From a checkpoint of a small transformer trained on Wikipedia.
Architecture: rotary positions, biases on query, key and value.
Training: a variant of Muon for these matrices, 224M tokens.
MLP neurons of a small language model. Each row is named by its layer, matrix (gate and up: input weights) and neuron, and shows model dimensions 80-175. Each number is 200 + 40 x the weight over its row's rms, rounded and kept within 0 to 999. A neuron's up and down rows have the sign that makes its largest values positive.
Before each neuron's rows, "fires after" lists the tokens most often just before its 100 highest values on Wikipedia text that the model never trained on.

fires after: "at", "t", "s", "p", "c"
L7.gate82,201,255,190,190,211,156,172,247,230,200,214,195,169,286,213,172,180,170,198,175,195,236,261,179,211,201,245,243,229,271,173,239,247,237,243,202,205,244,211,139,215,167,120,118,196,245,274,179,250,199,202,110,163,283,207,137,143,170,173,172,240,228,232,266,209,223,134,203,221,202,204,228,253,161,212,205,208,197,148,210,181,139,182,209,228,110,163,266,184,92,203,168,183,201,223,196
L7.up82,177,167,141,149,154,209,186,231,214,196,157,179,185,213,197,171,244,163,210,134,173,141,135,185,245,175,193,218,291,200,295,190,182,243,157,177,206,230,189,179,275,208,192,207,223,201,186,187,238,255,249,180,269,250,216,239,215,229,206,216,146,207,209,156,220,236,226,195,220,141,194,101,160,191,150,218,203,245,112,161,138,152,202,215,247,186,225,143,233,246,241,168,225,184,253,176

fires after: "b", "r", "n", "c", "m"
L19.gate422,259,223,152,184,237,163,160,249,168,210,231,208,238,227,230,239,263,218,222,247,158,243,286,213,140,208,166,205,183,198,189,181,228,145,184,262,218,206,185,196,268,99,196,249,231,249,163,205,249,181,160,260,233,220,197,157,193,237,255,138,219,219,212,191,186,128,197,94,194,239,182,239,172,297,262,252,200,230,169,135,131,188,213,265,196,229,161,212,136,215,188,212,208,163,163,263
L19.up422,224,199,209,211,219,247,130,192,202,200,152,208,202,232,261,217,242,222,193,98,145,182,107,241,225,155,211,185,175,228,249,318,182,162,245,213,202,187,156,216,231,201,201,215,251,181,260,114,215,145,146,174,187,206,165,216,257,263,169,201,169,137,180,208,180,203,156,133,220,278,227,229,168,173,212,130,161,240,223,200,195,271,158,207,209,232,264,230,174,222,188,216,232,248,202,183

fires after: "b", "- ", "C", "c", "k", "-"
L18.gate419,246,243,189,201,139,170,155,232,141,227,196,226,159,246,186,144,244,248,128,197,152,218,157,245,160,174,218,166,191,146,165,154,204,221,174,261,225,174,183,194,202,209,180,186,202,196,158,215,147,261,227,188,159,246,219,137,238,268,261,254,156,201,138,267,209,178,196,210,119,160,229,147,187,193,229,268,117,204,216,189,291,158,178,199,107,292,163,167,209,239,263,178,223,258,151,151
L18.up419,161,238,219,303,185,225,297,194,232,138,160,169,222,222,179,180,155,204,176,242,232,180,109,230,142,181,216,161,194,218,150,242,173,186,159,265,182,187,158,157,220,157,246,238,204,224,202,206,256,178,204,250,211,195,202,201,252,250,233,224,213,111,197,196,178,258,210,208,185,258,234,292,179,176,222,287,208,208,206,177,220,180,280,193,167,137,196,237,120,200,246,190,192,171,233,223

fires after: "l", "ac", "pl", "a", "g", "oc"
L20.gate131,137,259,268,182,222,127,200,233,233,163,259,217,133,162,262,163,231,120,214,225,182,152,172,226,229,245,162,241,277,251,161,216,195,221,208,200,197,140,227,186,161,222,173,234,253,142,224,176,217,237,256,193,195,145,165,243,219,176,187,132,171,192,294,172,209,188,170,239,144,148,162,217,223,180,206,148,170,201,215,223,253,184,219,202,248,272,171,169,144,242,184,161,244,145,159,181
L20.up131,173,131,262,156,192,195,243,217,251,163,184,212,228,288,148,151,163,125,250,223,241,226,206,218,174,227,165,220,218,232,167,278,215,151,192,280,179,244,255,189,205,202,209,235,212,177,163,288,245,266,200,232,129,290,153,224,187,176,175,182,128,165,206,217,222,269,255,250,253,107,215,163,218,216,197,270,181,207,176,196,198,243,138,207,243,246,279,188,206,220,170,211,176,134,159,205

fires after: "An", "an", "E", "a", "A"
L10.gate168,173,167,287,244,185,249,262,249,199,187,160,233,165,132,166,209,162,260,152,187,244,93,176,198,79,224,150,184,227,215,209,249,218,151,288,240,193,214,163,217,241,129,162,318,170,135,250,154,154,248,193,202,161,184,183,178,190,162,191,156,162,170,205,187,216,224,179,193,168,173,157,197,183,197,142,116,206,239,224,164,203,149,248,144,186,198,274,238,152,192,211,195,218,232,157,237
L10.up168,143,146,222,219,160,190,208,232,189,238,171,161,231,170,187,219,152,161,155,186,170,237,201,208,228,237,214,231,213,216,271,239,212,145,211,176,179,180,198,281,200,185,159,245,150,210,184,208,223,204,166,121,214,223,217,259,99,273,189,139,159,151,259,189,158,202,265,241,132,236,78,252,241,186,230,106,183,184,212,222,162,138,210,167,167,201,158,243,213,245,263,231,280,175,219,168

fires after: "o", "ati", "us", "i", "ti", "pl"
L10.gate6,116,175,216,173,217,216,217,137,203,179,199,162,214,216,142,194,232,120,171,279,295,179,198,221,201,151,166,281,189,254,193,242,229,138,177,268,210,134,249,231,205,233,160,172,256,233,181,196,205,261,249,258,168,194,184,191,213,236,194,219,187,205,183,255,181,127,162,103,204,165,165,153,220,173,241,162,185,183,224,239,232,200,210,248,252,196,274,269,219,220,234,177,241,222,195,148
L10.up6,252,304,210,164,196,190,234,159,213,224,184,193,174,214,175,207,213,188,191,264,168,250,242,258,185,223,187,203,190,208,204,235,165,162,217,277,225,159,171,209,149,276,200,200,186,240,131,236,255,194,204,211,173,220,218,136,202,220,188,235,192,151,232,240,187,187,229,265,184,140,145,177,127,189,182,151,156,176,158,241,214,187,280,228,220,208,216,222,175,222,148,239,224,146,156,86

fires after: "as", "o", "ti", "res"
L10.gate396,206,158,184,234,178,181,196,156,228,262,156,220,214,137,209,234,245,157,172,253,246,267,238,223,151,275,93,158,131,177,255,188,208,246,210,293,212,113,267,204,135,262,195,202,222,217,229,222,193,190,192,178,155,197,173,193,195,244,183,169,178,219,200,277,119,150,125,219,180,144,233,175,173,121,277,212,187,147,147,229,230,155,176,242,223,172,186,212,190,266,125,225,223,185,186,182
L10.up396,168,215,266,254,179,188,118,181,212,181,143,127,256,239,197,141,197,178,174,285,202,242,197,250,233,221,257,230,135,182,226,217,179,144,177,212,209,158,197,188,188,203,171,262,179,191,210,201,257,230,242,176,95,251,289,209,197,223,191,193,208,172,244,189,210,233,193,253,243,173,128,189,211,246,159,182,200,215,162,244,153,106,247,152,238,222,198,212,201,212,229,229,298,130,203,209

fires after: "'", "ed", "f", "R", "M", "re"
L10.gate154,145,219,235,189,238,184,245,272,223,228,215,176,249,200,164,203,181,295,171,141,244,56,187,150,155,190,259,240,229,213,248,172,202,171,285,228,208,213,222,245,158,113,243,222,227,164,282,162,161,217,151,206,218,193,172,160,178,167,199,209,161,189,169,249,198,181,251,193,238,240,283,169,188,172,284,143,197,156,226,216,169,222,211,166,164,268,161,266,221,167,93,172,194,192,202,180
L10.up154,216,178,289,176,175,228,187,172,217,166,228,228,296,214,156,206,186,248,165,170,233,144,220,123,198,169,189,268,156,255,183,195,203,154,213,248,283,235,170,248,210,210,196,185,180,137,264,218,166,230,248,183,165,122,147,188,245,291,168,245,221,223,202,226,159,235,196,235,198,174,165,204,202,142,149,197,154,116,192,160,252,167,135,206,199,162,194,237,193,268,150,183,232,151,154,211

fires after: "s", "h", "T", "and ", "H"
L19.gate305,190,166,191,187,176,133,200,232,118,227,226,183,191,146,267,205,250,229,177,238,225,181,210,185,176,95,184,245,306,135,233,173,262,135,135,275,214,145,207,132,221,172,155,138,132,171,144,152,190,231,155,185,197,196,142,150,211,188,152,183,174,210,187,225,183,152,196,183,136,180,191,180,162,213,210,235,145,230,261,174,208,207,182,189,168,196,150,196,138,207,208,209,231,178,257,238
L19.up305,194,236,199,110,193,194,178,236,148,178,267,262,253,132,207,227,185,188,245,155,200,203,141,259,267,177,265,163,204,229,255,165,195,202,222,234,168,217,220,166,232,143,244,149,182,152,127,182,153,231,203,136,189,179,167,117,109,145,206,215,166,195,202,221,174,224,164,251,178,253,283,128,196,237,166,170,285,235,204,162,182,141,221,245,242,186,135,237,119,177,220,181,193,189,242,182

fires after: "ev", "w", "rec", "u", "qu", "r"
L17.gate192,159,148,183,172,220,278,123,189,140,159,185,210,242,189,185,151,205,163,137,287,188,206,270,261,238,166,218,196,276,214,132,164,218,103,190,150,205,213,260,203,240,134,205,214,218,286,246,129,162,209,186,204,159,178,217,200,172,208,114,226,201,162,226,206,149,187,148,189,194,186,269,176,157,209,185,160,151,194,196,287,243,177,215,257,159,171,173,141,192,229,194,158,259,155,202,158
L17.up192,223,188,250,229,169,101,242,210,209,167,179,254,157,142,178,140,237,214,227,226,239,198,219,242,173,139,138,244,235,218,193,219,255,166,145,221,228,252,186,269,154,249,142,241,194,238,198,145,158,176,292,178,248,151,186,122,208,248,181,222,172,143,200,99,219,202,233,178,205,150,214,163,226,189,211,210,164,157,233,214,209,211,177,122,216,264,209,149,102,295,179,168,152,242,176,215

fires after: "v", "c", "h", "id", "p"
L10.gate127,194,198,208,218,235,201,178,277,142,269,215,166,152,251,256,204,146,242,166,187,166,198,160,202,233,229,264,192,198,243,144,161,239,259,182,190,215,213,77,232,203,191,238,169,239,167,161,195,197,191,172,174,192,164,215,194,125,209,226,86,255,200,310,258,211,243,93,193,249,150,246,162,199,156,184,232,168,168,164,228,204,158,205,213,157,234,175,213,242,126,163,198,178,212,150,272
L10.up127,219,199,183,124,167,214,143,170,204,243,206,198,171,257,143,214,233,240,209,275,184,239,220,247,115,231,202,261,191,208,261,174,169,209,242,218,218,196,165,174,195,168,163,255,245,150,236,210,247,189,239,234,241,181,243,131,175,144,189,128,116,241,200,92,221,265,228,236,172,130,223,118,240,106,217,250,141,149,205,199,149,221,176,240,211,166,264,204,212,186,219,169,195,117,219,175

fires after: "th", "ou", "ti", "ul", "h"
L12.gate166,219,172,187,206,134,218,162,195,192,230,192,276,195,226,215,128,128,182,228,206,212,236,195,226,223,183,212,220,228,244,195,185,165,171,213,157,201,182,172,220,188,193,214,219,230,199,205,206,230,224,242,243,272,201,236,222,146,290,185,218,189,180,258,158,167,151,204,252,173,162,186,210,255,118,212,203,141,224,189,195,120,187,281,284,169,183,97,222,220,208,195,179,151,69,125,152
L12.up166,119,127,210,207,141,207,189,106,151,163,234,141,232,172,203,208,261,195,163,240,148,190,221,257,184,270,170,199,183,244,216,158,213,192,199,205,226,179,189,141,269,188,228,167,202,186,219,217,253,237,155,178,141,217,175,95,201,131,235,271,165,222,144,244,250,158,206,223,163,216,168,188,274,314,217,164,208,175,176,227,204,237,173,210,270,237,207,216,293,166,195,207,194,234,134,156

fires after: "i", "h", "ri", "at"
L10.gate354,195,172,214,191,196,210,219,225,113,209,232,164,128,166,231,242,196,281,203,193,235,210,246,229,181,272,216,101,230,202,149,209,135,243,243,155,140,160,148,182,204,186,139,216,214,221,203,194,135,183,208,208,236,233,208,263,228,216,236,201,211,111,211,254,222,174,213,160,270,234,219,206,210,272,243,183,219,325,202,187,228,146,174,147,197,191,187,217,225,236,203,192,229,198,237,257
L10.up354,145,188,138,179,219,204,244,246,211,152,153,123,212,165,178,201,172,265,191,147,251,106,156,138,226,172,201,195,182,238,107,160,212,197,176,183,251,215,161,110,130,247,208,149,214,204,140,149,217,173,224,130,150,263,181,197,290,184,259,170,212,253,187,213,195,190,189,183,204,273,224,230,217,219,178,188,173,176,125,138,138,221,206,168,187,285,163,217,218,227,228,169,184,261,177,255

fires after: "e", "r", "V", "ri", "u", "ro"
L20.gate386,232,193,241,181,175,218,147,181,206,194,201,192,137,223,219,149,157,112,186,223,200,195,228,243,226,197,154,133,287,191,185,170,303,164,201,220,208,175,224,247,144,188,258,137,252,271,203,191,249,250,255,199,195,187,212,188,218,248,210,182,211,191,212,189,143,184,195,144,175,308,202,181,193,146,238,221,222,221,155,208,258,143,216,164,194,162,194,115,209,198,244,227,283,144,170,254
L20.up386,172,147,182,171,164,278,158,199,202,220,220,94,221,209,210,166,219,153,176,174,261,234,155,125,208,168,147,171,207,275,225,201,272,173,238,231,226,222,187,249,199,228,227,169,185,214,143,188,150,146,243,149,219,128,248,202,241,161,190,189,169,164,181,176,180,196,170,123,185,113,216,166,231,134,182,189,196,179,158,241,161,186,206,270,190,267,169,164,149,201,258,210,230,145,146,273

fires after: "u", "i", "W", "b", "k"
L14.gate466,156,195,274,227,178,200,157,273,145,274,169,209,123,236,204,237,190,184,205,234,250,213,206,223,199,154,267,217,259,225,218,214,211,177,266,221,190,220,141,240,201,176,241,170,253,114,155,181,204,250,161,172,230,229,136,188,238,242,132,184,198,207,158,235,243,301,229,200,234,133,97,187,256,233,217,255,162,101,234,162,197,166,254,210,216,277,225,197,168,232,212,258,163,182,237,177
L14.up466,218,251,253,267,286,78,263,193,253,227,175,199,261,177,230,181,122,232,205,253,139,173,129,221,191,147,212,178,207,184,186,162,199,228,207,271,174,188,172,223,178,160,282,206,232,166,245,244,177,228,190,264,191,235,200,165,200,167,249,172,139,149,196,200,166,174,249,174,111,205,246,219,135,251,222,163,195,187,240,200,189,126,200,247,205,175,215,180,188,220,171,161,173,177,150,293

fires after: "the ", "en", "ar", "er", "The ", "s "
L12.gate38,237,141,152,243,212,185,176,275,247,180,196,261,149,163,203,141,217,195,216,218,218,240,295,145,205,296,163,152,208,235,239,265,186,114,221,168,220,235,220,255,133,208,233,222,132,196,230,150,211,174,148,219,204,185,242,200,181,210,234,172,171,224,255,191,181,146,221,175,183,216,204,190,239,218,202,220,165,215,154,231,253,126,203,143,216,204,205,206,187,194,173,81,260,241,206,218
L12.up38,292,315,147,182,153,148,204,234,215,240,190,187,228,192,179,199,190,189,141,113,192,191,197,109,169,208,231,203,172,232,216,186,215,228,199,166,186,141,195,246,147,160,158,208,166,223,312,152,203,182,186,186,175,178,245,162,154,182,259,173,279,206,275,273,203,228,141,176,191,188,119,176,203,219,238,197,201,146,108,144,246,226,160,201,171,241,156,163,217,241,202,247,172,236,181,195

fires after: "u", "bu", "ev", "to ", "d"
L18.gate272,165,181,235,185,153,168,188,159,115,241,167,206,84,202,254,170,162,192,169,210,167,181,265,174,278,162,186,118,216,219,222,179,247,166,249,169,220,271,238,213,181,118,173,161,236,133,171,216,159,187,177,223,189,217,161,146,199,256,175,158,204,180,208,214,253,280,106,215,152,218,211,182,204,214,186,178,88,174,239,217,192,191,232,194,166,190,206,92,186,215,149,210,165,180,200,188
L18.up272,179,208,228,294,234,140,183,179,204,229,224,161,270,138,202,195,132,204,167,223,234,157,179,253,216,155,185,249,173,176,181,224,163,275,281,230,183,243,189,264,174,188,227,234,267,166,165,189,248,197,195,144,183,182,198,102,282,270,188,199,210,194,234,233,189,193,210,154,157,196,219,228,190,173,218,178,229,220,232,211,138,149,187,190,165,274,183,247,215,305,213,216,137,228,203,262

fires after: "c", "|---|---", "h", "b", "p", "T"
L4.gate358,175,232,153,246,180,212,141,248,175,210,224,203,161,226,238,265,239,289,197,190,180,242,233,235,150,251,113,212,158,238,151,269,150,200,166,210,213,193,96,191,159,246,85,249,199,250,199,187,207,192,179,197,211,219,161,199,94,204,246,194,191,190,186,142,175,220,201,192,198,245,194,133,161,191,253,229,165,161,215,155,170,136,201,189,223,210,206,227,242,236,182,223,232,218,104,216
L4.up358,180,214,162,209,182,180,133,244,165,198,205,150,250,210,272,197,289,287,188,217,149,260,161,203,237,258,147,232,181,308,219,269,169,253,229,197,238,224,163,230,138,261,168,242,203,296,216,132,226,198,168,191,170,163,139,184,123,208,269,184,195,191,212,154,194,210,244,166,163,221,245,184,176,182,271,235,159,112,222,102,209,179,237,213,235,170,221,251,226,268,194,182,250,196,158,262

fires after: "c", "th", "us", "o", "un", "ul"
L16.gate133,212,218,204,233,164,128,218,163,192,183,187,118,113,201,198,180,207,142,246,209,286,227,221,180,153,149,173,235,215,119,190,153,202,246,227,191,208,219,138,252,111,192,176,298,196,196,159,202,211,213,276,240,195,179,215,157,190,186,211,253,190,164,202,235,151,148,219,152,199,200,202,201,223,120,244,261,140,205,198,231,105,173,231,154,197,198,128,223,210,171,211,144,196,146,137,212
L16.up133,209,124,241,220,234,212,274,198,204,219,135,208,229,220,270,223,166,177,151,236,180,250,218,157,202,184,180,220,166,262,172,158,202,197,229,276,186,164,186,168,239,173,195,96,217,187,272,250,240,174,207,202,147,189,118,224,240,248,251,212,178,266,202,188,140,230,182,167,287,211,170,235,210,167,181,72,212,159,271,171,286,177,137,186,191,187,175,207,236,188,185,177,189,206,146,246

fires after: "b", "w", "k", "t", "m"
L11.gate165,162,191,164,182,207,257,242,190,188,215,284,261,110,167,185,213,157,223,201,156,202,174,218,241,222,280,152,201,179,187,211,194,209,202,190,198,229,174,134,180,183,193,256,201,231,233,297,136,194,141,212,256,241,198,93,249,208,207,268,145,219,210,220,209,237,122,225,116,204,205,190,196,216,236,159,237,202,195,226,187,218,248,143,222,156,217,205,196,148,180,170,244,201,244,234,232
L11.up165,224,163,127,179,227,117,252,204,192,202,148,203,162,226,162,283,234,151,178,262,224,211,168,256,114,234,227,228,195,193,194,201,187,167,240,271,135,161,161,242,262,158,208,191,236,204,198,131,272,195,206,164,188,129,176,190,161,243,226,218,201,211,233,244,199,292,153,216,193,162,128,271,219,237,219,194,288,255,253,218,203,190,221,185,175,243,197,139,202,165,213,234,189,306,256,191

fires after: "or", "H", "h", "ell", "f", "a"
L2.gate286,280,292,182,214,153,292,244,91,189,201,163,231,105,176,189,188,223,176,228,273,197,146,195,131,251,185,197,151,267,219,174,251,232,166,158,248,128,165,189,103,251,256,223,247,222,181,143,224,234,258,249,219,169,147,217,181,191,165,124,198,209,185,168,263,152,248,211,224,204,229,183,138,243,257,175,214,208,251,202,164,228,214,173,270,249,192,209,144,263,196,163,202,194,259,189,176
L2.up286,183,138,228,233,208,169,222,261,341,160,146,194,153,220,193,252,254,210,215,178,280,224,201,190,106,114,187,218,157,216,215,240,185,157,191,152,195,95,227,210,155,241,204,213,241,292,174,209,169,238,180,251,214,171,183,202,232,178,187,212,211,176,177,288,204,160,191,215,231,232,153,193,134,195,155,144,133,162,216,245,184,221,166,188,212,182,255,150,263,158,246,206,179,199,226,203

fires after: "b", "h", "m", "e", "i", "ag"
L15.gate51,98,210,193,269,105,169,288,224,168,97,175,169,177,210,261,147,245,269,92,224,145,186,207,207,175,245,239,183,161,164,189,199,206,232,125,156,213,209,242,187,289,108,197,243,185,167,224,74,241,158,218,178,288,237,182,220,174,162,217,249,285,180,220,259,199,260,181,215,244,155,169,203,253,190,218,199,223,216,163,206,226,254,153,216,226,105,248,231,189,217,212,265,303,199,233,156
L15.up51,170,220,198,218,232,216,204,257,144,179,208,96,175,275,205,245,202,192,176,243,149,175,186,164,194,181,184,132,184,215,154,227,114,183,210,258,238,161,202,126,226,205,205,89,177,206,244,96,153,208,258,221,183,263,225,191,216,232,190,228,218,220,258,235,185,156,174,243,234,224,308,207,183,206,205,219,188,172,164,229,149,162,229,131,247,210,240,207,189,183,256,205,217,231,185,209

fires after: "ak", "oo", "w", "r", "n"
L19.gate365,158,139,188,192,239,191,217,187,149,196,209,164,133,221,157,155,238,231,199,286,160,122,225,241,249,250,240,189,272,141,256,169,159,184,188,175,247,226,210,206,270,123,215,142,169,267,233,118,173,155,231,146,198,296,247,220,216,179,216,205,220,240,176,255,249,152,162,210,206,188,232,178,250,199,113,229,159,171,217,278,278,200,157,176,239,146,214,227,182,218,279,202,224,149,205,157
L19.up365,150,175,236,196,228,215,215,212,195,197,206,171,242,172,240,196,227,210,171,276,156,171,217,210,248,246,106,221,106,121,207,259,165,172,181,225,251,128,218,254,127,221,195,187,193,165,155,189,158,177,262,226,205,229,159,243,224,202,244,238,255,179,211,197,232,207,153,177,273,197,255,107,188,181,213,204,256,252,202,174,179,203,161,186,193,238,197,193,211,241,196,190,218,232,122,194

fires after: "M", "h", "H", "b", "J", "m"
L10.gate49,132,181,214,179,135,203,213,252,122,194,193,228,194,137,235,231,219,200,128,305,202,179,173,157,182,133,167,252,180,168,196,171,254,168,202,197,168,203,214,161,133,267,262,182,163,179,155,149,181,170,129,195,259,216,134,163,119,200,177,189,221,207,215,206,179,259,173,162,148,179,194,174,232,239,166,157,114,288,210,236,210,216,152,171,170,196,164,191,268,203,184,220,228,162,202,202
L10.up49,132,290,161,268,152,230,171,193,186,148,220,143,249,207,219,229,207,258,228,210,198,131,182,244,226,176,258,219,178,165,223,201,233,204,205,252,219,177,159,202,204,150,215,272,151,141,180,252,168,193,139,194,184,164,159,193,181,250,201,174,166,218,167,202,186,177,187,124,230,216,187,171,141,179,204,141,204,222,210,224,252,206,168,216,201,214,259,162,211,204,193,184,199,180,171,175

fires after: "h", "H", "c", "im"
L14.gate491,241,203,243,229,181,236,174,249,162,228,141,276,128,211,212,142,206,192,193,163,80,247,195,212,167,250,256,187,146,156,161,176,207,193,286,185,184,250,171,182,202,214,173,154,122,143,119,223,159,189,175,122,205,177,197,235,214,220,228,194,139,201,227,232,225,301,202,190,243,198,191,184,203,162,216,205,187,146,118,185,204,162,237,190,206,151,107,248,226,234,222,204,213,189,135,230
L14.up491,178,185,226,157,142,187,176,169,241,220,162,184,211,261,161,191,238,145,196,168,233,187,228,264,267,232,204,237,177,300,219,211,196,136,249,208,225,242,189,125,169,242,224,222,222,147,228,181,186,231,220,203,262,223,85,200,211,182,225,216,255,194,174,196,196,240,194,158,163,151,163,168,199,181,117,193,177,195,211,206,150,216,205,273,248,205,163,188,162,141,224,182,177,237,153,192

fires after: "l", "f", "si", "ar", "e", "R"
L11.gate290,202,192,205,226,170,181,227,293,157,229,191,158,188,246,179,259,162,228,204,216,247,163,254,275,238,156,219,206,165,196,193,182,194,237,282,151,217,231,196,244,110,209,181,205,134,230,227,164,177,223,165,225,188,214,259,194,171,129,200,131,126,196,167,172,185,212,223,160,225,305,181,140,290,225,164,170,233,177,194,256,176,181,259,206,182,223,168,199,194,146,232,196,202,220,188,125
L11.up290,237,210,225,226,214,242,247,205,188,155,158,201,225,181,187,229,258,265,145,147,235,147,255,140,169,204,207,193,180,224,151,204,113,199,263,160,121,205,241,254,116,206,270,174,195,132,215,204,191,172,167,254,206,179,250,205,185,267,143,204,182,190,200,178,120,219,208,130,225,178,159,140,287,198,209,235,176,144,189,196,217,162,256,226,174,165,171,251,238,217,151,238,157,243,197,138

fires after: "u", "c", "in", "a", "g", "f"
L9.gate185,276,220,227,212,136,115,228,200,231,182,189,265,165,150,168,215,171,231,208,52,177,165,183,214,152,213,148,170,275,218,133,227,205,191,262,197,176,232,197,165,229,155,190,213,249,160,167,204,206,260,251,239,170,193,219,156,200,186,187,215,237,222,250,213,174,139,243,187,172,225,156,199,309,188,159,189,166,200,231,158,215,204,234,196,165,146,227,159,179,272,173,178,207,184,217,153
L9.up185,210,173,241,251,180,169,262,205,145,109,194,173,152,172,214,244,142,139,309,68,237,249,202,217,104,150,163,248,251,201,199,203,205,177,129,256,173,203,241,198,151,197,195,189,238,191,213,153,211,236,121,148,146,213,153,178,198,194,159,244,193,180,235,235,190,189,239,197,233,157,227,196,211,180,204,200,192,157,203,210,192,254,242,192,198,224,224,136,206,208,251,232,214,188,205,243

fires after: "il", "a", "te", "ar", "t", "er"
L16.gate72,237,190,221,230,152,123,109,235,227,223,199,198,205,199,166,162,175,229,221,179,260,209,259,170,208,235,234,151,237,174,200,158,238,244,133,252,213,206,211,249,278,180,175,217,198,152,154,214,262,216,192,189,126,191,290,260,203,191,205,234,145,182,240,147,239,244,208,192,143,222,188,235,270,247,208,159,175,179,213,243,194,205,230,252,196,206,247,149,130,232,143,189,183,155,248,239
L16.up72,181,220,182,163,208,136,224,168,284,138,183,217,227,210,144,204,230,153,157,149,266,176,152,229,277,193,244,148,265,227,291,202,211,192,243,227,202,242,169,275,142,170,89,159,159,192,271,212,207,134,221,220,234,137,251,207,140,153,244,217,179,172,197,208,255,208,220,238,212,237,162,220,125,230,244,168,165,177,198,168,258,168,139,155,210,215,184,154,172,154,210,195,252,300,180,244

fires after: "b", "W", "eb", "i", "k"
L18.gate266,171,267,215,184,215,193,242,232,198,226,268,196,126,180,197,255,147,140,202,255,268,174,178,132,268,184,190,192,185,147,191,206,191,265,138,216,212,204,212,219,193,203,225,182,180,255,205,125,173,174,207,191,196,247,143,183,213,245,208,157,226,222,42,206,200,204,219,242,213,167,193,197,247,239,201,170,150,159,207,176,215,169,194,183,218,260,188,253,126,264,220,276,244,185,170,203
L18.up266,237,207,175,210,262,196,244,224,184,215,81,218,198,185,203,189,216,206,242,242,164,221,157,252,205,199,254,188,147,145,136,177,247,180,198,257,234,234,233,245,160,170,164,183,245,235,233,208,228,292,124,176,167,184,170,158,157,204,171,116,185,211,210,262,189,189,109,176,187,201,156,242,185,239,190,196,250,135,189,261,232,194,166,232,162,215,209,168,216,252,202,205,194,186,248,209

fires after: "R", "r", "l", "e", "f", "i"
L10.gate429,140,184,212,247,185,220,243,159,241,233,255,123,225,281,203,214,137,201,213,225,195,168,222,219,246,137,162,164,166,240,214,212,157,205,245,157,177,200,149,224,176,247,205,163,123,210,236,170,254,270,248,184,159,192,196,251,272,183,234,166,202,183,182,210,211,228,199,270,162,136,177,217,302,277,203,162,183,170,242,269,184,162,231,162,188,246,137,235,233,189,176,200,170,209,230,181
L10.up429,282,168,261,182,188,188,214,176,283,176,245,217,229,201,172,166,254,201,304,208,261,116,240,193,291,199,169,287,145,169,200,272,248,158,288,204,122,204,207,210,178,220,157,226,215,183,239,204,161,158,179,238,248,189,207,223,216,181,148,210,167,178,265,167,186,179,220,278,172,197,257,202,245,188,269,199,147,213,176,172,191,156,215,176,187,172,211,151,166,137,167,261,198,194,269,177

fires after: "s", "S", "E", "O", "T", "t"
L11.gate10,223,122,197,168,261,191,178,205,185,213,225,239,209,179,111,232,190,223,224,199,236,237,141,167,143,253,241,210,286,151,192,121,189,197,137,241,232,179,220,173,183,201,210,204,132,190,163,168,181,232,233,194,225,140,118,263,174,226,277,190,228,175,153,264,257,218,201,233,252,224,230,190,243,242,189,234,199,177,190,267,175,181,186,173,253,168,122,188,170,160,198,215,178,189,230,235
L11.up10,201,204,217,157,221,174,164,243,231,212,221,263,94,193,215,272,156,169,142,192,164,274,228,235,259,166,213,246,236,204,215,231,244,189,266,322,161,158,261,169,213,138,199,168,196,192,131,205,82,229,142,209,167,193,180,153,158,171,165,179,201,187,205,205,203,221,261,159,201,207,215,209,219,145,204,168,194,179,175,128,170,171,239,141,172,181,163,180,220,172,186,146,133,261,213,197

fires after: "ed ", "c", "i", "re", "in", "e"
L18.gate246,271,222,197,116,189,244,190,291,145,287,131,229,125,170,231,241,183,145,200,170,234,210,151,172,155,178,219,223,240,261,191,202,170,199,176,201,181,284,186,191,202,127,180,265,173,227,196,211,250,228,234,219,147,200,140,163,226,254,151,211,206,169,201,187,210,207,246,262,218,204,161,229,194,177,188,171,170,169,178,194,128,226,168,188,167,225,273,137,236,215,137,205,178,247,175,154
L18.up246,136,172,295,146,223,98,223,220,180,190,187,186,168,271,158,187,182,135,230,167,205,220,186,178,126,149,225,208,252,254,236,218,147,151,215,184,236,159,284,156,184,152,195,275,236,218,227,193,131,228,216,252,199,124,180,248,201,162,190,178,151,243,201,209,190,156,285,230,249,210,233,183,263,165,244,178,205,225,211,230,190,192,274,149,217,240,244,165,270,229,199,151,242,242,211,214